Weights of a small GPT-style language model, trained from scratch on English Wikipedia.
Size: 14 layers, width 192, MLP 512 SwiGLU, 9.34M parameters.
Architecture: rotary positions, untied embeddings, normalized queries and keys.
Training: 148M tokens, 9028 steps.
MLP neurons of a small language model. Each row is named by its layer, matrix (down: output weights) and neuron, and shows model dimensions 0-191. Each number is 128 + 32 x the weight over its row's rms, rounded and kept within 0 to 255. Numbers have three digits each. A neuron's up and down rows have the sign that makes its largest values positive.
A block is one neuron, or neurons of one layer that tend to fire together. After each block is what it responds to, as a language model described it from the Wikipedia text at the highest values.

L2.down14:083177170125099146158078103191105106127149119110139165112095139165116146106118108106093163151143126103132158111117144167102094118208134133190133154074115101172145111122127200127145098083120113159095165106143110182148176145150106130176172126094103116086164127068079180093103120134153150106131201140120094153156084130131073123175158078157103149168119129111132136157158072105102141099129155164132113102186164112119091150173060146139172153040170089135125111138102125130117147096172060120163131192130165121125166181124117101144168078118137072134147133169201088140120153105129051117
L2.down15:141109118215122129095124146123182108136110171116125087158139094145086137158114120115114129102156152143128093143075156112195118193148098124126138173142164137125115087146107156113155173150220126143100125162157146177112130136117125116125125107194114140124111159151115118142120141152107137143134115090070101159098128123110047137127184109169120151125091143130167110167154104150097179137159202110095135110128113152144124182101095113123138103054113093129168100101127155123134136159122120142080189112085169140100255129184173076067077087148085106124107136138157106133174196115083066134
L2.down108:151169145161135116209154108164089112177154074125099127120162119164145162088169140151114162159133115093104178138150173061152126147171099141160162152137126101111145120120127119155141111126054125084072155146107233132151155113170108125152087130120100154144091104164114150094190121118167123131171155156141099121093090076140112080145171113150153119082127110118145100109137099135075130119125175163101054123120115128118094192101093109131114140163111109119127145134176104082150110103169104123108125135104111166132255116171119108128072223118131168125106088120135121116105102148196076127
L2.down168:136164176121175135113108104143126137162158099135125148094166122117142119192149096099149121170159151098115169090140059165152071110107115153174127111067132107120099147111116104118146088142150178127165161116125139140135125118138149096162128120132179098139106100053127123137078151126102139160135195158113171135151127088205139170143152151143133069126136174082172118133144065123124088142077105109136078184064100073152102138203126162140076165088139137136152147083166126118147132126122114172147145129128125032099220220139137174108169078162098136156153100143142145105139086094140072089
L2.down212:077148230111159125140188188156118148148118138118183142157170127136104140131104123122143057239125151099091184119155154143168101141109107171142118143121125108126091052096142092131150122039118089122152162130133107128189126183220163118094131129151160135174096150111139104109139106132146087154147117166122087090153127143131105203201121158084127114099115158069142160173101126116136074152144157117117127137123143123202162149156183118150150130128151119130161189143141092094185113158139132090122138152154155102137212093173140126157128088137142157148164122118132088153141138157097127144
L2.down246:149112087148158133167162131115153165162161141149122169125160153131153167116124147125132087113098109069112110139097143148158103220076118159148148092170109140162159123153113182188115136134137104099118088159140152110123117132197099123152131163097134153095240122115114150150129165119131165191144133103148139120106081106119118134161129088119144107111132175167100135124128109082058088166126091096092094130099147104158080138213164139125153125065093104099172124142095112111176128136151189104166133101151111173090255153167136141115087166111120082102120104085138164131091157125109184130
L2.down258:151119134099202154070112117105145066084132051075119096118131165116123111113153171113125111143176164121104127150062117146134100157105111152178089128132143115106113135163074098097189149145133110087111138164179130190121056123099137124092157138130098054127097114105196150107088113131136104143100169123091119125078163120105067086123150146103125129089151111101097111016139196149202112099137140128145113149142114154196106113125065078136134160142136121107095128144096111096157113152156118132121079113109071161077113174125155038204117132123097098093106124150155091101130138123148128143
L2.down320:181126147125128103118079124154063144178165137096167050124118152164129123140147113196163108164165129118115142144110144121091114040140116149174186109085186084157155100101126106139124126143118112115100091110113083077152152092120099153177108107134076170126199139133117102148149112133118127127120122100107141020145131150149109157162157132144110118111179121096161172173076121177107153137128120119146133154234130168104089141000118172181164140148110139162142134075126123123137113128124077144127194139085080103119144115101131129169132136135094108155109130144148116094139150066143127135
L2.down334:092107135125157092124137100194170110101133083196145085118119079138086138134144145145095126177123116092127162142135169122123106193155137148107115108131112133175165133118124107149140144108149143122134075153173140134156141184190190150151119146123109143194000091103111084116129092121159153161116158140166108093122128110179113170141168139134122139132099092099124160165124092126113087117136117114094045126137166124138070167113070119157123165032084165119142122111158143148149099120152149162127120154135150126202243131116080123144076082151118122142111175183154139124114185122114100119
L2.down335:112097169116124130168071147175108131179145143172160114156164145153110158155127151112114139197157132145107201086174133145104131139157102125126114142142151090157143084100115170139175126128138056159150143185127120159171155137135169098130129130206122175170020115078107111139091169160140133117095092128130112139191088122140111132170144174116165109094148131084120170128122088101052139089174198147072122125147082140127120190055161137135144137071112126127138128156104126143142087137183128112129177115171104148126255144156142114163150154095149133136117074120156124102114146115115081138
L2.down372:082152145135157158089123106198128154161135118143175086092105142160131115203093157139078134123128122123162134137143101155138137092135134139126093156119135120113145108114091105169206176129117092090161105111126126126201120107099184121116163093119117092169120098039108083108109120159162107104071127127113136104113116156156116168117130127152076140134102152123144148152164156142086126116158177159099104184113128109108171210000166156153140152166176138117168121062147113153100110095088119119132118120126159139093033122118080147104145120150080139162099191139105152110201153135146125113
L2.down398:062143110061145097155118166180103166123168103115143067110106125120087119113107166115126148177156160102121097172125149161112184159123104141128115117149142073126151114129126143082126140132157196127142117162137147126082130195159122110140154127131147174129022173149120108144142146131123139174152166090112096166135149080154163183167146074105182159143061150105139117125105106081104206133127153169119082116165181131144143114176069149137132079063084176115131088149154159104152100165168167106122042093171168126161177139165123144141126121086169097101161161112164143153125147120098143195
L2.down440:197136119147103105160127138092183090113179125156160119136098127116094145143128094132123091112107166130108121133124129154101134093090152151091114134167125170106162102142118155137092141145114096133113074082117096129134163090152101146126140110116091136123047130129113122141168177154127123159068151169136112124155134111165110194120103087046143138180145130145136124145121160147171122120049106080159168177127132103128133115026156132141120138175103107146106137122085148149110145096175164114140110131169173105143000113184086156084073122118108149114139128145124152130133147121199129187
L2.down497:115087139118117099092082095123109105144165134195112125103103083148091117165131096108145160125145143079075182143118142096121077185123148127134117097144074179128157124135194095131087163150146180105140110190136146154057146173103154150176089141150159103116139134117124127115116135123090130159108091159098104175136086157139148108095116144158144139146124119152127130160151191108121102152071175087084142119110143167132062162121103102095162117162177196080147211174121174127103107121163110118092123057135127193105201211051080143120143097102136116106119103135189130143105100178102119089
L2.down498:127104117142135180178120131138157123121069115174130142130155089133106102145081126131103131112092130099157130146135155148058126173088142106101092185142149130193098110083111131138124161105111093141129142154120128117114098148119152111090128098158134157130217112136104122165103138111082129136117117098151089116166169167135121159130124157114123110066154131118178172211122041130150121114175144120100173200128110135149134093189129072185127103017179127109137112169125104146103121130131090136099193176078068154106065134190102121131157094146082121129110179066099085171131123080108126062
L2.down502:139081186147135110142123108097120126111170129145145073146090194140119205106158108113115146115159153096141151143144095136074151078086134183149143104109088077114131093174114122159079074105091119111111087138145114157128186073156127155151103119174102172123100118170118163139100117083157135151155167102119168164145130099134131154130113110111174132070129139112173156136100164170090157078120194069144135160115099164152104204134141135172190142164122144122174106160094119144092109123161128146098091163091117185139255171174106131110129106120140183166165087107152090158141104123143161161
Responds to: Mostly opening word pieces of longer words (comp-, col-, idea-, app-), plus the first token of a new section, list item or table cell, such as = headings, Country, Gold.

L7.down103:119176119126136168110134135102200093105114144103147118175118121140151139121115094108166075122185139095165125169160155176202178144173153188113122111158096162141131095164165156145101077069163103129128121122162105162130126163154164135067090096177188134118139171101105066095140103106123135117145144143075101134125101151117142095140104127080108163103124073118128211120055151129185129151065130162076076113138136145190086079181124127117118163080123179159138127148086148093037157146123124066141125091134149126112088131112150141109126139111087193150116122112154152173126171144173111070
L7.down173:116118100083149148197104121161077126123108142120100133127141116128169216098052148154106148093110145133145098154131133131125102149170120152147101120112093166166143107115136097140120203160061165094161101082107113130155164133155097146097174102133138141138014164178107035106164122131081111113138123104166132120061116131175106118169124106075120169083150069112089113136126157113180112144128101177128156106060168145115140193130091113086093131124118190134123091095088083131099091186111137124156083140133177111125098118092122168133088122126042083134139109130109119091148153104167151149
L7.down222:137049096127166102135085117127114155093067190158111129135166177130128081116133100174161164080101154149176120158181107166160168165183109171135103160175169139148141137155098111121162112116117149126123123129148136148112113118093165106068073120108165155167110100169146090119170178144120130124127083097162137203121148140156148115117124047130096095170110126161176123106029141068202165160165103164125074176162124099118144105148141153087092118102119112189114147137112129129156129085122077145086127078119110175135117094044132123167109076125088118082121149120114143113174085141163151154
L7.down401:144115119125127133073168176123108157114119110120141131100129158151087197065102157103125073110166099104232132116138163132155137087104164148138105131100113163091118126128154093130127135113135151057129159133204206137124115108138096179134138112173090137127138159154151112076173077147135145124123088077100114169129094081079156172148145125130066065118147141158128222169097069086159072075153126123101086135102149186194116133146156075113119100117123097150183137101160115109165110124122106104154117126115128155174218098126124151149104144080082119124114113146129185125122204139131126130
Responds to: Word-final or mid-word pieces that finish a word, mostly the -ly adverb suffix (public-ly, private-ly, sudden-ly), plus fragments like comp-, Ma-, engra-v, and "or".

L2.down7:138145122144107080128130042138118084081114105105109147118149117135160165114151189160110111121182150150087078092136133113117137129119113146118082075152122122157088176163135127081041135133085162154073107103136113158104174131145119114112152125111121182093053113188116146123136171103149166136102119110097095108141144129083107075127121140112150128171163101087163142117162101076223136159127115082144125117192109181113084148101126123122106120208079102110119097097204147133167145084116071155149100145082096127119040132146141136125129128121206092151068088133138089151103133086127117189
L2.down57:126087176120155108108101131139092095138123127116067098112187151176068128119152112137129152137141111095082102144142089136148135075103129125135149138104089131125102147138146147131147124108085115119104136160112090107113159153149119095105139148135142174133050129146126134110165111129088100125175127087113122126130190158132135132089131159169145115170135145175112099120173131175078096165118139105105126154151111150119108102000107114110166103211148100185113088125104087172132121124084131134097158144152100170104000121148127128106134103136126117102116127091096112160093136157066134159
L2.down59:139113186075131127114119122170141115129085065169173088118185070121147175145120135178088136173136137095127147082153071072167165041109126105098051128137136107151129102082121116091130115111072131156091159135135076122166095172144136130081172121194153137133068173153109039134122143103150129189132146143096133135127151174143129114091133159091124095066140157066123114140105114193167137156105119085092150090101076081149134144136182102137107116144134100138124148155147105154140118099119139112108161151084143120108037079202178173107162123094149111110086115163126155156138125131122088133
L2.down152:169106109128133087145123120118111093088152125127124077096157130136077161082126132110151122179117132138168152175097145113100113123087136111137098172164145105106159151140108183086159133138147127179067154163115130116110140186161143135141104148082074154110053158118128087119138115143123157118101086154114067141124143162115127139120088129081111099060186135182129114164114144099080112163168189104067107124080119101119129134046152146111181161090195110168148106154135061131094093118066129108101146153162168102143041186241077137167159125132113126154121132152112165183094127130123162108
L2.down164:157063180107123143067099165071156134133149125119139110153092138154162086162149120108164163095135147183124128098134095079131151082092135103112099090119136115144117115161129158133095097142082138146083160100098175149104041122103141099075094074145116095094060090149093046117145069130115101162087174123115102149070215146128113116125139130109149092125134105160118104135116130143206126100193099114131213129105062141135107117076121114086190146201122126130112181153119153109149105070075153145111158112115108113100127147119149150143178159093140134113085124086121130130194063128115120143
L2.down177:134092131143128114100141142178127133131111147114145106158146155156091173175108130087145128048189125130126196166123118156124113132096102167049048082163118130168055111119162134149144152120114127142117130151147093103113141179071143098097109073073063183146177155175138107150087118131170134158159125145196121067102118146115137092119149166127109140106119134106088128107104138172148128120135166101091136170132097145115069192062120133119097170148136111133119110123180058093152097066096144106105136102100161030144053123203129135086116145138188093163095155142127144134138144120134106122
L2.down203:116086159126096106151132069164130106102158121163127164121151154146105154138106133130144143111094110115171125154169156142148088136105098163104139158080209076079130114159165130138136104103115122127108124116109114085175128145187183138178175129075089138110000150143155131152155168097156153171130112156113125127144070130131137144134106101104160124101125175099151109131122125110069161151118185121139102103138163140106178147000143121146139143172137066125163078114161133125084101121125160161164094104094112131120138121194114097131132175158135099109122116149123143125156178138141143118
L2.down207:089134175109154124127159085120114136123124098165139107155163124135079075164166135158144132133119081124124164141184133166130124140129117136137173166068119140134137143103159128089119087030128164192111149129055143101097131166130128168104136148084163090124066167094115091143101090121138130120139124190104088122097125163117132191115148118131170116090119180162130130152066093106121139130141119100121087120124149099138128154000140171097169092114149113127112120100118092118154162106099104077128102133105125121090238115196131149104146159178106144110106154134078175142130045130067071139
L2.down231:121113174077089162121144110072139104114124138132138084139138096133093118182140133125126096114126114158121111067160091102096104159118113123140079156122131122119097138103108163097099129117113121187148124100135149133136160111091112104115135121151130186134129115139129181131131141172173130166122121155124165103173190161168128129086108140142077134128126056145118135125152140076164138106102158134145136128193133158145128128127125108133120108206188146131131104136135166156111085063173120129070126101101143089099000141116145191137093110167161143117059153128131102125114133151172127150
L2.down275:098089124093122110133091080145093139169126089187154077135157119142126144142172116140100188142114148059155109097132120152096158119061086121092114190154168135126121148105164171127120098079086166134096158125125120135125065124130115142114165123192155119092000132132124095102127184130092118174142098142134070116118177173147099107133088150125163084070138181119175079149081145129149106133131098092135114134139122099129133141108134170114136153207139140134117174148124139110121117118105102146122205123099120143103231115208150138134186151109093093136059138121096128169118113130126160174
L2.down319:171063125165156141111083110123113132118161107096119154132166136113119064103168117133158152090160146121083119112126119166149116096089145104159162173072132119082163086124128139130128104119166131128110150070085158137117113122113108209152152161135078137074016116155142099156139132118161147156155142132129112156124198137129104168090155122096156079080147102166129125133053149165118130146137177152106158136096067182117115122000116141115167124065171120147110159116121110105113130109027125099098170141123106158127187108117129115126122147143140116101122090119122151135141123155069050143
L2.down321:127057139115089091117106105137100169094137113140099074127185122152103157100187149150143177185151114112133148115148106114170115053097139135131136177114122097099175134117143142136130111139121154104112175102093110114081128185145130162136130151187176199122000124153149071112118148108157117115188130102146153112156166167089114145159117131112138089127097127141135104139117123140126107090143101085121160148135140091087131131106178127091171113128093106126112122113145126110118082115134094113145083131118144124110244110201144106090127155149167119148091096162155107155133142130124115164
L2.down332:153117152104119098158113145132131130120142132158141145107126131072116136075131107200160151128111181073068084123127121107184154041141107129132141106184134110122103126118138166104086106099080161154132123111130121128112119156148153143130123175148118147113038131158119117171131135132121099110113164107096065104117122149106132108122123131123135164069127123106088110108108095151090146103102062156140150096137104107095167052133128100094108098247153141109126152179078139116101113146159109124131097159103103199143000091200128105153095155105132129102139161150159068166132137103172141132
L2.down346:125117130142064135068116165118097167089100118120155099124132096147078093143161118159115185111140128109102121113090141155131196000100107144119110099120160123160118168123119116173126116096116115097092142117124146128092123216129139098151150128126139158149143123161116080172127113091136113138151136184143107090150147135126121160121113126065153104130136185138182129129114181118104125063161077116150097122147159121127140097124091123132148109120109179161108112138162099148121109110112106077161120144118150129132020147255118190133082129127096112113145109118168170103107092143092115136
L2.down474:103078169148125097166110138124115125122116111153124173095154102103147124138161147180153164178138142125120151116150146110075101098134129136164093153140111132120120121105142156116146132073099165113120130150102140121126100097146121159089119107125123115078036149146065065159087147166118104120099123119137084148127131097110089110063131144117184110083161178159134147170065109130051160120146191124102107082117096118095134123136112142097148117059158141109136152112105108099112156134061106085105118114114146120072255128191172128159169138163107116123090135123126115153207153135120093125
L2.down488:134083104137093137108131100107101124089135133064172098130159125136103129129143171178159088146168125120142102104141122072115123162115140105209131102114187095122114093152129119160142167080127101092122108145180136131100139071150116150188085113139151150102080139124111131154097118145139119117101147087138108071125095131112112131106135136130159128143170104123106128098086112089107157110103132101160068143177108115167128182177132129078112065143087095166148100102148113092100144110174131115093125170090129134111255119202148172126155142161232139102100109138188102102128135128164129165
Responds to: Verbs that report statements or findings, mostly right after a subject, as in stating, stated, said, announced, suggests, often split before suffixes like -ed/-ing; weaker on related nouns such as discovery, evidence, criticism.

L9.down76:192148112135077075142119096120138137105172119164124043105078107124108128126124135134114177095089140138191167108122095099121079115202108177159089138172141030140163103083070117104129095137149116145136179125086106137120136135139057124091123144106141120076112095156106113102093111170141107107115084125136087179162155142107091130137076128107110104076142158141097126130097160108119187115131173151134112118141126108192166081114145063124084103156128094169140113119132161110085056146143126048119105172146157107116053165130136141126145077111125176194101061173111104103113159160129169129
Responds to: Mostly "is" or "be" right after an article's subject in opening definitions ("X is a…", "Let ΔE be"), plus section or table-header nouns (Reception, Source, Example).

L7.down89:070104121127104122085117125137088074083127130130080109143169115098209094136165166147164124104088127115146163085194128093091108104150109157143134097111141134128129144154165122153108066125174109131097099160122136134125127085086109111113099109151103149082103102097142173142092109098151104162084140161153039138121116139191113210132155138132137099175142114169134165101098124152127164116179126090087147144089130142118123105109121143186141129205199119094167150148073157146104160163146136104160148106119066181090216105111144128103041040174146131115166126158108129099157119152134075168
L7.down199:126122091100187079130119214147087109173120143200120178141122103112198150113117178216161141110103096127158079172162133095168113089164149113121159125128144153113103186100161147148126098068158129095123104122165181091128117118125128091142076132119127079136088066138140178137126112109161101123113101127136101124094090116112107170149096176124159119083169121207180105102172136169184090140130150138077132099111083110103123142157140095119112171145136115083152086094087086156109104148113104096164110119030094121116148132154099121131172119156059063175167103148104147137136142083167107147
L7.down284:116053155159136122145147108143104143168132115133140054126115103123183132119128147169150135091090143151100081123118086159093153124123187092100129115150148161132182156133123073149125116104143145143159125135138083171111092098113115131129117067154092145132086140050121144182123105170141174092118168141097121106089138185188092199141130135169133101092080114122116153117073128129118138127121165118106148131094132071091098179080168212132177099202112087125168103046170100146073124163098166111146087142135112153112189121090146137126104101083119175060099168108071165115124160089083151091
L7.down489:055167178133111151168110109127124102147101123104103121055049113051142065124167125138076116096084101136103146101152117123100137064102127106147135166139107110031163159086154150110139101123132139163114048114117107173129130148120131119098116153109149079155140146107112177111132141153113172077137199084103154125115078095091140118126204103140070137140124140093094140092146157155122058194136124126140106110066136153128102135161159189180068108111132086133099149177128127118119089139146153167123115120133134184100161041181128104100135134146094151103119121131090100139088086101151176155
Responds to: Fragments and symbols inside a word, name, year or code already begun, often in tables and lists, as in Ka-da-pa, 19-5-5, N-/-A, opening quotes.

L9.down101:124035195082097134132093101140107108143125081135052135147148103177099150148124089113106139119088132081134124127178165166149143120161164074080089194163149113158173107082178136140158091107122163108165138194188114154128130154108119124105153120143163034103108165153104123143126142133150116162136160133195089160120112134110099138140155133158155108216099104123120083108081135082148111132152107085093144126111103177105103111136111139067132147201113135103178123126145079151112177154141154100119117161122134128190164154128156137142131140070114138182063103102073138143158132109073209134
Responds to: Tokens inside entries of tables, lists and infobox-like lines: word-piece continuations and joining marks such as slashes and parentheses, e.g. R-TV-E, ARC/Columbia, 1-7-45, Singer(s).

L2.down46:131075078124106134126141137139092096119112121146120183147153140131118123129151107180103089202129109156125132223160137115094134166115145120152124109085111120119095107129152098096158111067126165100142125196148143134077126137173127150111146113114108139163021116138100107147163186082121191129138138083087105174156126091161113187167125102132124098107165104131103102179127138141108123156132117157176078149136152119180173089080127147117163142130097146159188149126171135110171082180070157122084106101134087164152202155192136148119113128189138130133101107150093160142185090215113088192
L2.down55:107126129119107115102096160118100123105076132188128117166078113134121131097093146099182180135098137100080165096145116118093118109072192144170138158112167144137086069145124139110132122050164131135151132170126107145144117145092139172133117120147164133157055112137152108169051140138158069113094126177138140053131157082139130125124084107153131135124118124109148125118165101090115126164127132126122151099131126138089162118122118198121134124144123127126123118139091150140129117119107123135142155156106112139096255132103130125161180142135135137098114108088105124133157140093128161084
L2.down74:059108158141124141120202086155117149128193082146148077110143159139106145173133175148121133097098111123097157160133162171113074195164117108163149105125141134112202148134132113102106126130101125127079131138137144182128135167131145095096060125132109103129028116140135090119109139163171157126128130136065118098084135127117187095121140102152166121126139143138167124166069106125079115147134108096163074095113101108121094158101115147183112075201051130143147130113158123140083136139145128153085105098091112107172255137143141136139114123180036171130093089122119170135153120121126118148
L2.down83:086133059175114142134143120160082129101134174141149197094134104155162136148122116139096070139162117153105103093110154149123106163142151115098093135104140092123114106157140137119153153130098056108176128084118087166089127159130088181146146085046184156116142141134125133072126140110082103106144181138110084117126184154154166082105141161108154127187128192143172139100176119101186177158131154167129131137115121191132126131207142140148121104153134158138070113094100140102136101110167139113136174163008119118216085102099148140122176084155098078107120145123096083101153145113101093086
L2.down151:092106119150123146105118120077155166158162116159111137111101089062135129103098105081170199131116152118127135096150146074163109049118118149161131092168158098173124102127158053112088121133148146109085099111084087171172105141145138111116154143132141125141149131116114107104119142133135081161136181120084197141150124135107215104175166102163177141096127118120115111113160163115064148126147131160135183155127159073144143099164096159109129071168123084114158117122146151110084151116111209124139072139137124120119227157161119112076171191176145105166109081123177143174165193169134136066
L2.down157:038128094090141161119088141140113119161144130208124093132131138135143113140150129144086148165051052048143152133240125103090110182126145095104083133146116172138146096113175137171147127089107130115181129113077150172108118112169124131101136130168177149155079163091099105117101155093179113152146136113091135067154135148092129138148172151175172121186134131144146152154146088130059118105127141118142108104102112122118171164179137167141127147138152157132109123133075065138142108190136123087123165132103121133124238106095127179096178156126109090132126131129095152135099125134075067101
L2.down167:135151123127153132147117132127152100131148156138120144147101132148146133120115139139099105160122103120125108127133094136126103002124152129114154142132143129129117140112120126125131138140100128120151121120130132152109123114146152121140120130152120113135000133127136102129135165140157151111143141130105129146137120142136121118142140133124149146122174122088141079146105093127072109101115144117127085095148123111108156138180157131151106115255103173164126111139150112149157114128125095091096171106120117115150180191079138112120128136110091144142150105124126174131102107126127128115
L2.down224:111118151130216110143129166079155100158123167140125127090144114098105175154101120140081081126081155103131115078128085127126109124122159136115101099144153134113118143121121131147103125166143103191081153110107140100148161198154147148174103185126114096069097127129169126179079136147077131161129099099093177160091165085162131169149125133145181137107102115139148105089104134064088139036138177106109138061127117113160152166091114084074117069027114134122124151172160176166124176135099141119119155101127116122052171187121128117104139106127154168127191105103169171094069089107082147132
L2.down254:063099145118188147166154143130115163155106127165160170076169132118148128125146127163094111193086130068105140168135071172130186151092190146115122139132129123109159143150122096130131103136164104128141076140094158169121109134166097100183125174134148176119149147136136134101175136145092126116092080154123200116159135133158147167118111120137129140064129096114098096150150095180165129116206085090166170175139142092091155106241138158136128120174123087173163118148140162132147102147127157172132200210140106116118135163074127175115150169128131177111184132129138099200146163080159109163
L2.down301:076126187158125159136124135175115093157135087181142087119182135116096123121081127190084116119151142140144190164157077089166115115102187134135192124115169144120143102171117109108179085103130100173139145158097162151137097136156146149133129132171149135141084165086135106140148189160139154120129173119071183144111106086123129122082130118123108150145156088104132164124108149210062153171149170147063102130128152092147133078134154149085113185199089054085116134097160081117097151091147167151132171129124153078098166149130082149139146125101087074132100101158133076178194103102111136072
L2.down306:135134105148186167115077105192180125135098132180133142141134101105124169140074118087095132159134111131160143150128143096138157062096114136121178129194136159073179098155150159158145057084099092143151119147118161155118099123127072147148133137156156097114086120134157106135137091137127114081159125149039164115131115148123155182148121153152129107062135152135129138108149092134011094187145169154131123158068082115110134134209108128137127193178158160144126143107126144120082114149121172118123177125156156143125249156123137103087105069100118182103133171119099112162153161154122128113
L2.down357:102122124118180115072092161165089110129096124169087098158165149111152118161130105130164119145126102057109189118148098132165089000119159110141154108138127138132098138130106122111163120100129136108129168106132108121126107179207161100118074147105215041139094118109133110158117091143129127115139165125128117113126107124120145133170118122133169115156141139169115111112081129140139104161168144144092180111126084137151157158255143198144136137153151111168111107117126088077121136147138125045146178146102142138155195153107140112170161117094091054142125118139108154123117143102087139141
L2.down404:000170073116135076167112074142093111121164121184130077114096124149117155112155210157114144133092152146109124106146144161084134091090091143167137096100101181126133177154085155134128146085111184148178151122095118146160141144101115091132117146143135149149142198093174078158097190095138117106174089182132128033084093115156151119153131161116152131167122121147147144155135104159086051171083136126162111121118136126112121134174121177164116115118102154125120143151128153121128124167107168124136105115092103160164222164179213140125153143127100105141131141131125163124112075114103136114
L2.down479:039174131108147118108073152119083112143140100147136087092130157094108112158114114189141162175055086180174135131144103122112093193105137151137128123136181147086139064155130147126163180098144125142121164115137110159179107150137161188101115125081157049109091099052142155146107162130106096124154160126141141129159106102171079178123094141164125120114149117139120125153130123140042162130128133166096120159155151114140161133084124177137129145061193114114176123157136114140147114072105143196138132126140184115115221117127133138189178129165089107150132180133116079138159175179172156096
L2.down481:061114090133149155153080139110111144130154102194117108123136118107126109139087123103099133157068016073139134147152149085114115135093147110109126140129120158099135136107150125135174140069102143120174147154132098115099063128161137191149074131094120100122061208200094071072090193148050070152111147134111093126137069160118136151102114115134210116173151112090139140172124061144078126180139102123159177095126149121150135142159107180130151162197133158116136119131090148116172108144090090111102154170079092105178133114128127139128160140103125124125119152130147120102127111102079068101
L2.down492:134129148117113180161118140105143165134124144200090115119111154124114153166147108119155137179115098088154165089173062080129102135128143133176090164104155149123161080143131147127171074084150089078111101181162147140137142131180160096139150126161132142111003082109145074115100121096130177096189216169112163105098137072165137122160109111112189145128088147125139135107090114121077104144115197103146041124101152137142133176148117122139108128125139147124080112111153153123118128141093101167116122104091093145136231131129161133102162056144098162110147138115167179081115090131141125077
Responds to: Mostly opening brackets and markup, such as ^{[ before footnote letters, numbers or "clarification needed", ( in "Writer(s)", ′ and ft in units, and word-start fragments like per, bi, pre.